Part of a small language model's weights: 3 heads of 64, LayerNorm before each block.
MLP neurons of a small language model. Each row is named by its layer, matrix (up: input weights) and neuron, and shows model dimensions 0-191. Each number is 500 + 40 x the weight over its row's rms, rounded and kept within 0 to 999. Numbers have three digits each.
Before each neuron's rows, "fires after" lists the tokens most often just before its 100 highest values on Wikipedia text that the model never trained on.

fires after: " rec", "ec", " ", "f", "cc", "ff"
L2.up274:453491534476553491522489506572528545440446579428488505432505520539499480575553519442491461493555517486545518428486534520441446542539469503471447559504533536588533434491531491511504446542451514519542540552489484469527506552481544511521530500522479518541491490557490490453505498445463546508455474445503483482498496447432590453493502462500509540516483507497548489435473462557579381506561468466556524460513530517453533460434545461470491485499471506471465576493554494430495558444517513449490468476514439609568476488506446429540487482545482559474449523500474444525485567548513483510

fires after: "h", " h", " g", " Is", " G", " s"
L2.up575:474559407549400492513496449505547509522500450371499581499417443499512495520507449483507510490497524556479504481508540589426489512499489520506497557493423463505476537445518500561484477508492507506575465472498468529504499555530456490508519500519521533562488446600479462507492521434564469453460518533483481405510562523506448544473478516493498469507515449511459493498557539463551474486484500530475461556482506532539502500547476427556573486521457484546501513533481525502472470452573544516430540498590484516500502537503519540546523530486552467463564353431512468548495458472516507494

fires after: " se", " ", " e", " E", " O"
L2.up683:531488479428457569558532457520464532457455537504487494515503497457515453562524497480453435494508455525533547416519577507528460489475552483536438508478414502510576514460415474473484523514479502555530506480470463503436543529605538478524528477522542545433479517595514455565501486511437449519454446475460512539527486460504506523568497529534456449497485532538405510458524519567408523518453437441489511530516510508498503511430541472489587476441481507524456490540468502502500463546531477540450579483471484479524440533503518449508490496509501547408457493513470458479558502518616526518

fires after: "ar", "v", " the", " cl", " Cl", " S"
L2.up95:521463486398470464522564521602486546612515589542402468462517478576531469439485499489456502539507510436492443504554460421468429499458499483482507495494474454485557480526464471463509477474506461569527484498423497449445518492543489529514486460504510479484518454439478431512553491537524486502504471535526512452487549519510537480503547509457596504506541447442486536509513525510473540505475463473566517483533471500477504541496549568476475548570490400467393473485523488434526452441523509491563504499581496465496511523580522578464506475480533474458505522539540550506575521536503518495

fires after: "\n", "|---|---|---|---", " |", "th"
L2.up462:491461510468485566437504524588492449500508488525502450582480550559482558456539468480444500527537501512501464470526469495419506510467470439459488411542524529483469474502513445467567495471526499521452541510503476460511527450472558516520475480483520568537541539483454453479475496541447602455550501545525451507480495508489578467545552542524424499465489533557514501566473489517498458492556536445486489589509494520523530514455497509456543502486472499568478455474516468508513448512516504463535469550471581433466453515507429470512485558531598474554431624443447472474520468398525479487

fires after: "\n", "|---", "|---|---|---|---"
L2.up137:528486535532507471511526535504501496489537494532450486520454520482511501560430479448553544534472478490492478453500454479463474550473482437460540510498451546409476558493468434475480470556532463529459547585553509509566542579545523516431565529531474576500456594453462497486411563422551529529400441527504544507480539508478503531488515466592521532491521484462437479552538533509564541477475459511481490468390525486503499464456538440481486517498447554429550470537525528522528479478517514448469479522487544497428500483513479440523527573520516493589440517498438508514520517472427519501

fires after: "s", "tern", " f", " n", "ro", "uc"
L2.up740:535557485490501493544488512504490494532472443520444497464542446483544494484533560452517506469523508566495469504565534507506481477423482456522430426479572475499513571450405479485527510455521581475477500497561433526521473519586523547542571447511459533534511464522505540499481607454493506476474519484534565419548527504479482505541529497498473487525582460473487487571457551500526518449493499508497499519541453534488468437498477437487510530444593456506496501485492451534468527550482488479495596510455519411538496534432438504436484496522553504558577513429466446574508418509440497516

fires after: ".", " A", " o", " U", "7", "6"
L2.up3:504505509507416475508536529517465507398450485497521493491510469478413477548526430526463439486544476504504543435473546457472593503534481547510485501494481516499527577580453448459522477552473504499490546421568468513502582440527525480561530601479487474492495467493474551522473481460487499544497473498435535415460532466541534462503507500501564524461486552522490437531577457433454479475536476501522556485445438508510471488568529509528562586515463464435531530508479568536491492470492508488499481523529486556479470528483468494574516533538523453556534546575482452510447505548540387472

fires after: " |", ",", " in", "|"
L2.up432:462478583457569457492498538554488489478484540448483478492446538494500534544503453548511495497461560538436510518536507524593491487465513552531448470485550521473475544536535517526500464502550472502513526515503585447517534516465475523465435544493446530488463485434578467486524486462498552375473508461536449475478475505529545573452473534518525463496504597544510441502502471485471488545461555502448521476462419472469438479481564443507500492527565470582517496511472510379498522469535496515558495509503481370453492526538507474494486509531492510587429491414461502547508558495540514542

fires after: "\n"
L2.up365:450423556533523468419527463486379503496510533531561540514486489498480536502501514536452533522534562443549506485529476456509488508509490548460544479560501429523558502579534467435527518460514509400453508477531512460543517459504395470608493591532481470482535448452499452476432535495509489587438454470512471503433508393565490507587421537489500545429535453506542546438538481490489518457565509484489540535580493453505486486504528513596494529516536421494469535519528535510515547487469497550488509492496493520505503455490490485533510494524523480533448490520490526469529546494481533518

fires after: "\n", " ", "m", "ist"
L2.up428:551466528523492563484441529535554522482515396512490481573557477492601486514485477481558519521459535490496587464445441478555440504424436513468543590460495521534537536465489457460459516495520475519435492470529597470496503528523509441480535533519513491579474577443516501545466428498439595495490486522468441507486557428419502489482500490448531540522519482472464483492456577536562471493557551443504445551532470487493475464486516510505481454396425455494505482534478482530573435471516528505516521477450552529525486444559495462496549470502495536502445503498512465547490482510504543531

fires after: "\n", " ", " (", "0"
L2.up715:534495504525475593434446514538494551481443488480474546572453512563505488525495518443474523507525501502457543468532484509519609482478482499428470508508471500525447538446494499455502522503549457493458526470496543563399513425442472473552543534541520396536462480505465500537501484492457468479536458444511519468478503479448480490489495523561521493493444441519498528494516500603521554434518495479488516534535473447573512548531571488603454491492487404517490484573501507529544435553505428506491424468501508525452433525481527527604417449471528523553504532524481565531527466494534521490

fires after: ".", ")."
L2.up45:478507515449441506566535484456515507483513534558488469582529453589550512557512599485472504532465521512520470491502494488485444542501487479492493547418470495466463479458375467506505456480545479541420545449536533478413568491485527540519433529515533532533562431467450480448526478451507436525551530502464548525502590479473497571485442438527427452502437489478580529515496539534478495522498516423457495454520582557509469494562454474450480486569534550461496514575471410448484443500523482535462499542513493480494492497565530514483546507518509494476481491443521520521470544517511526451

fires after: "\n", "|---", ".", "|---|---|---|---"
L2.up113:478478538499574465520504509483529535487478549551504469511577485427530443545526485541487523478538391431523474408416432473545506524505534525528505487561502510417510527565464492471478493501461580511473541503484476494532546500530471511490449505515490495469465550403432497519559445474553550508455420572449459446511540404465483513497486527596523558478547533509520565531517486442483610486532459525552530444477501503485559458446487547464546521546448505526471513521523450547546500468479481491504477486494546420538474491550484456506536498496541528507493487520444458452483538437508495551

fires after: " (", "–", "|", " 20", " 17", "\n"
L2.up421:511504444469519435496443532479432508493474503475483519519482585458516457471545551529515506475489549490455523492453483529507519539514499545498519552494472501525505552421441493453524524508517499478460494476525543546437455460510500532545468528479470396479542504446492589483531542495512495448508495533572472537453471508530496522559439521429498432499535474553513539392475528484462481464489456584580590513484455516458549462537491483487518440546516495648557561496446452488546457531503479523442488515488566541502545476508440480471514520374546523484452473486512484488446551500507520443

fires after: " A", " cl", " Cl", " S"
L2.up235:495425521493496493512509494507528464563530469590410536447539438585483519500506489483448470494550593431543563462515521539551489524483493482535543544448510552461504450462493511596500435473492524532504547428488486578589507514522523522473515550510480469493426460500521517491488499561500413510521493503504496565575458483494574490514467489505534499500480516422498521494512461545560515516573431499554546488514507535480559436465487472480529516440515429435528444522522539488476475469494533511458518505457480571486518499580537447465451403556552405525453546456511470510467523494513495526

fires after: " |"
L2.up453:547559521504500511451519416509575467571471500511520505492445473536510444587501497481520515531468580477520460482469528534433532521439551539529508469499499533478533535473521508445513502500474450482496503543531513443541475542507483522470462443467448525518477543473499580533481593495517471519469475559528451482531500529515409487431518488515530504546505453510502518482469524599528520512549533511444593544483488530511583423526437487494492479542451471492495565602466556499537528468545416492428554552460470499515453467491520459502409496489555417459443478607459479500504474468480544501

fires after: "du", " m", "ru", " Y", "un", " P"
L2.up1:515426545498546464445599535473530447527456552515480508550460543488522417497501518485496504416460426461595479516472531453564474448479535548521514527503493539492489527538413516476510525542524513520584541409446416459474548526509615470457535481553576488476545551515490498509509466498523492453468487522481492547462492534525453444484496437489475507512492460483537537445482504536506535591522498446491525534524485532466474563454491500481562471492503498531465519536472494562534500535464483527477561515448519512500441401488516507469567466508436443425550525549489535492489510515443594511

fires after: " n", " bec", " g", " s", " c"
L2.up527:441540546521596519510498480493525514479493533563494490463439517516495554538515453481539478507527518453503524494513567488496518436490524476461493489483477493506528522491525449446493557563582461466463502532533451504455485583515534498506505514547468510545492499504506482478484467442478508384566385515458481512475492500525521494463515473584475479573522478503464559430516473494554560555479460493484508473467510460480498512408481543556539515463459532516488437503546444467514468476535549508439503500423542406527577496502520500402486445566471464462457544450454560467550474533581546599

fires after: ",", "\n"
L2.up195:486428531462483489466449462488536534492546499460556526466456513551437577426555504570566440522420495541443423482513470516539462504491427468513504560538446540475542512495478558466484521479516497511492530500522550509499492551505482534525583467494510434500560440451547539600494538504526502469418511451460539500419481448441502498523500509486465526527449484521472536478524536451485468502535565474436514528415527460540544494483501439500563586436536514491538388499469530488487542514487473504555465447543458544527507519542424534490507464517576495512557568499494500503526525521451440509

fires after: " pro", " A", " o", "own", "ack", "te"
L2.up650:488558482474478508421520554489531433443593510487531557440511460498474502517438437529492512517516566537497453493474587460478549504515442526483478512481458521516449551506468524551485528478523458507425511530566524563512479485521466496526423530451496579527522423490500534507507492428513494468527480576514505490536491478555481511494462511421528519480505565521471497447487500532454463512468417552526456439494393524461545505565508426471508452533568519465507523538489513585455451494451544458501495503531464479571566585525587476439514521575528558473537521486484499442469499430489521505

fires after: " |", "|", " the", ":", " ="
L2.up675:537502467524519511430445548514493532567494545506569548502541526460522497490374469468406475474537467463520521551464493475444508495452532426522459518486510468524513556509488527504523466471494506476468558544443540469517493489456516462587528518491550524537497519462549550518560381455440456402496460476472527477503480494503541489513465530463542539464609456495508461503465459563460616504491557490499519535402534506515530512499474507397486498541569528537555478490528499491469488451508471554522499494546455476524482431508479515539522422466530534456495511514462516549559525491514560450

fires after: " (", "–", ":", "\n"
L2.up360:503516462526490451454528450532558571427558513500458488545541455611494475453503434469534453490543519514494509482542507443483514531450498524460509553517504472448396531531509448477558519563560464531493433450483444545474490494471544493563409598518537549500534528485502502454491491525479535452508478542548501488458443541448554499528498451547547433549421445559504441487452534508518543451516438446416517497507507521524544502525512471553527530528520500528494516472469542549529528573460434531514490538517503488460511422450532448567524503460514507455574520434520444468503490499461459518

fires after: " |", "|"
L2.up418:452531513529497529471543521520536503544565494542516435462561446524562547453527523531449501560497570574474515477482503498521479481511522496474490444520494483542502479496511528452480505492517514469552508476477477428510442497536472468499510480486471416493493457462476448455497481453533602493469524533572394484488540433550494470543520531547543514537549486466492466504520530470499512587594434557509446499422591470552509492482483504541591429494584409557538460501522456505559454516531460523492524463489464460528445488490487475474475464504574585468505446447543485542405506516463488523

fires after: " f", " c", " C", "ab", " F", " t"
L2.up328:482484493439533502489563519522408500577549511530502528474531481439516471504471528512494483532488522524491495430515487492451488551489505528501470517496482444497425454451437494518613505439553550504529530449470450469481408514474531497579464546576537508468448510517485497543476439544548542481468590522478537501536580462521539538497503495570434566503429518525455440505483515508493581604484493560548518514425470436448485576551496490490512505510488454511482516496427497455528466455501419549474500521520395468478515527483438515439515552461536458474461525465482465538543480465523517479

fires after: " |", " +", "|"
L2.up94:481537499506384479507546531538617587472499465541521533439440540528558522502500520468454536546525446575542516513496582485512516601499508511507512539532473492569541515439433509504549557518522477497486534463583483529526503494404436433498436456569465494471512474475526542483544531454528516467508460507450480442519520469492509526487423451502503538522550511516481514547475571479479507468526490531510529437505502459456475525439497565444457455515512461504490587460536525521481566537553454513477501479529425540494466450488493522502422475464520442460525554450536450457451502493489569476

fires after: "\n", "or", " m", "l", " is", "an"
L2.up120:481508540544549456477459429452435516556534475535446472435486501484488515465456466491420527514441541439476487523555561465579576500475449494533491540483485478495514454489565517517537527482538514564497512475594541499503482514558496482495557567459507479523440497507443552521544457556501473551481489498532509494492503501463476483556485451494519483511523447459505501471481441491529496415559535551479459513556553496473539497505462475524482479480530530574567515443498428509430553444485593537469553451445594508547512463437532479450528428501579488515461407477534561479436451494493534463

fires after: " f", " C", " c", " t", " F", " col"
L2.up377:511454477497501478519518495521495532617477591534455595517521531557538525483458476480477498557542463527468517441647511546564507518578463513458556485450464451496469474449499527484468492534556568494455490500544530521460497499456438503455502470517469487513464614499489520561482485489495540527458475538530519516533569478481505553566437494530485505534543449471431494475511494530469476531500440476554496539444485576510527415469474497489481516478519501459487511482570468468455494443439417463542464505535556494522542481495505514480467440456555481454412493470521468585526509521572507530

fires after: ",", " res", " c", " P", "ic", " m"
L2.up189:535449547528490533541492562502533512526504467505427458462472398498525478559440479498548502513519542461517483460439553447515553536503494603506519573469482604523536410524459469406446485464502543550529486490460474465603524517579430498522521500560497498513528479459467481487496453541519477515500528501486442515469459523577485515500508460514412474528466481420510477466463542504596482538532521522452455495514492490549488525567459490468557473494438502546570462456545500461542470492457486517494505478521500586578462517448480495539474472516511472465504510530471469520430527492433419545

fires after: " res", " c", "l", " m", "ric", "an"
L2.up287:559482531500519533497433540478515579581487528498486514507467476478488499469519522521499486500484562505505543481491543453466455511552487499496448473497468552490509485524478491469488510571546515546476517496507402443472574435527512507559473529479486500505441442457522550515543455469547529453544501472535586507409500421512556468603496395537509444555492538506478573534460488507488539402446474491530601490561526493446505508492566525517509531520491512515487448525500584540498527465501495562524501506482493554504480486428529503600442410460491448434517487503422459466479531488551554497

fires after: " W", " M", " v", " V", " b", " m"
L2.up388:537577475453473550431471491583514494447547502488448540502560565504459515534511490395474500503512474558522543492505501529505532460483476435576464462446420480500548449520558477530524551546478520466468464517521527507479527485541413441510413539506499504458509481495479497456514486538433519473496484518501452507500453553502448536500494515469424454538453437498502534465480539596483565596535530483510476514487454521590528430493434500525512527537500435534492470504534478454467426460462424504479560473593462535427463469512577492463512530553557513525533516496495484489503493550532559545

fires after: ".", "-", " s"
L2.up98:491448455597586499512542561502570431541459577500459502541444484504524542566536576517441466511538450504489476466484463469536473564480444490488518451482522412466484555536497480572548481433585533456492458509565514544481475506480517591445482435485513579535438490506499503497544445471541484465523544495489553427496537542476532518575445476505524456521513480548473494488471528497548515479502499515514502480534466475479470541431453515447513446478574539545541520537494502539493541450467483398508558552455518478482469418505446508489420489571483476491505523478477447499458479458465525533

fires after: "\n", "s"
L2.up316:522456499446458492504522566530516564514515480482476508447411555473552544497511499472435566499567513465531505475521490539467451459476481445510541511603527543480444480514525477496495462509556524423421505510539563433605492494507477491530477547553539474549548528450489468562451580468502546536473457538477569494543518460488473467524498481436491482507499521519441492516483535523433472470475507444455534449523605474494505434444489523547507574543453456440502471541516529515508493496502518563448490514526478586495542530478583489521510506417520507494492437487488497424464578537440493428

fires after: "\n", ".", " was"
L2.up73:533517543526479542525520476455563483556499505585536459490504519475479469514521487425490463503500425544472478484485471548490440566460414474463541454479474507510474484417519513427589531494514541472400505518531442537482485488486509503543594468559554467629501451455504443498528440398559479462555490496498534575531559469463509526508518502508514493469514532498475508532564633516425536532484506511551452476524520490445479496532488508496471532518521530508507433538515541467470444477491449502469509442512456501527498490504480491448562539572556518526478479442525468489497474464531592477

fires after: "os", "if", "2", " of", "rans", " re"
L2.up673:462484501495480558589473472529455508508474483550529566497526475562493482520517500489532464539535517528490454481424458476525423475459514539390514510514508466581516445450485518488482540527535570487412513493495453559503505526610471571522502430540450486511585401452496508556511570560501464499525541481496497492480488441521486508503472508498467468579471543514541586481515514537459398487484518476524480491519466537536440473491511418484493554460423519525525410438484512449453580507532485496508501513472485471529488491473480520536450546458542415545522485543456490463497484490585519538

fires after: "s", " h", "h", " H", "r", "al"
L2.up538:527459455559472555535452460474488483472571597497511546461543446481585473521531494547451504504493516503564502546418504531478504492580471472530469476473486540533440516448520568435468529430461568511487527469440486446475532473525446510530463455438458516543451505494468487548532529575517453455484533422535577530500570533525498467561541517457518416483546458511540550507527537542393446489447482557438488502477514529472532457525471450458456521431570447524447487525530526512521546479502499528477491478534520437548508513465531431584496470483534464540501486557528487505493478515485566508

fires after: "o", " Ch", " g", " f", " ch", " F"
L2.up502:489466423452472573503534495502482463522569504572569550456562535512453530514521594501548486476525490440474567457517469484510472525542501452486535542487502589420487477554455466479557517593506500523426542505484481468589424561460555452540545440504526501563504500442584502487446431517495495489467514535511572518541559501492484515461511542459447498447561458461531449597483480507480489510536469457537524438472462461462463443492453519501508488560533505509514491471488466438544524491475506516516471453547463505500484424522482492379517490525510517513452543565473432511503514487507524500

fires after: " f", "v", "ar", "ig", " in", "it"
L2.up664:488518564486482486453503478570416522512503567547456541510536552498495588450595559542503479546466552500477385575484521516541413426466504525478452490482523516482464509507481439479588492486541516437456551555478507486485470461476470529580425502479566501515478496426494530475419499559496497470584510555440510519492538499536467499415513496538478483492486542474517551539515499558429457479480552465480515506511541508556546550494527502488548478489512544447533444531470483452523487444471539460475490525454460457456564478509410513447513579430523524475441485526477479507511489525515505461

fires after: ",", " (", "2", "–", " in"
L2.up100:566522487533534474581490457537427486514497498510466494503517499560508514430497528519490475453513464512491444498488490501493449528475478508435500488504528468509518509504492510485514513501523505462504485539450396578468490562467511553430385561447592480538542521474544508504439527469505464513502477526531481441475532556577503503477533494572547485551466603474475487518534499513533502529518512521492514552391532528562520449524475514483531526553491460472473457434473565522521467511471410509550502516450485437523454572474413479567443467440478602519488574445440478461475480530516427506

fires after: ",", ".", " where"
L2.up208:459461485535527497534444509575506488537436599551475505574552487519484509457543482542477498472510561528526487491482502456609499533454472468518458410462555474504518442392505609493539459519525541496508524545515515499499506491520428484542540423457455539438456540465553550529491499492442540422554511493482502521524486554509530543461523425507467518462477508501474515567405532508517537449552522481490481489520502476451566436519486560467526467482558528506441502499486525485463543523508480432446525515498515450482415459471483514468506483515507486455423518493566447484486474481423595466

fires after: "\n"
L2.up219:469435534458518483447463464491443440506502469530536563592453491496482498543471520487526547509554477459558503484535518467516516500486537487484512529527459522468534505537537494454559487435567468512456579536513547511545510487538418425493541469575501477528484469435508509473448507433499413493514520535505487513434486446508502497589559468530507542460526461533478527550524478411495585438520443453513536415497524580445531519477482486624463469584517473492447523533481452485497502525453517503507480495527471575556537472564441421420525458491498509477444492545505523511482486557506530477

fires after: " A", "ro", " o", "ep", " t"
L2.up529:475493459450526510504497525488539468420533524517492470474512439468504544506460511475440505520555525536473528544471510538509535416501484492485488565514532415480483459540558596516543534477537474541463533478527518550485542506550460555494554478536500535554574522500446468566474530464447493555505524564507471501477518452453513477459484438544479490490461492470498461475462511473520518472427478509565532503464504427478537458497347508531522517477497545548489469652523481419500436421479428436575502456446443458528544484524537480452477514488499544509447525547512501471492497442455523514

fires after: " f", " c", " Count", " M", " acc", "M"
L2.up175:434508454511538538472530491423506550445423527473528502555515422472528528504506547526489532488491506467577491525508486469454575506524472474482440453503484562503525552491520525409473516549524585484532488500551504459477507536601497462504539520539486471503486524462477463422521478532506559419449504558446482504442553413534454524504433414501494461528487478482400556531463532520500531551544485462551507545494449493594470509456447478560478516490487457543540525530479538491447528540544459521494496489437393485581501554423519490497547530523560500526445522536516494523462483475532532498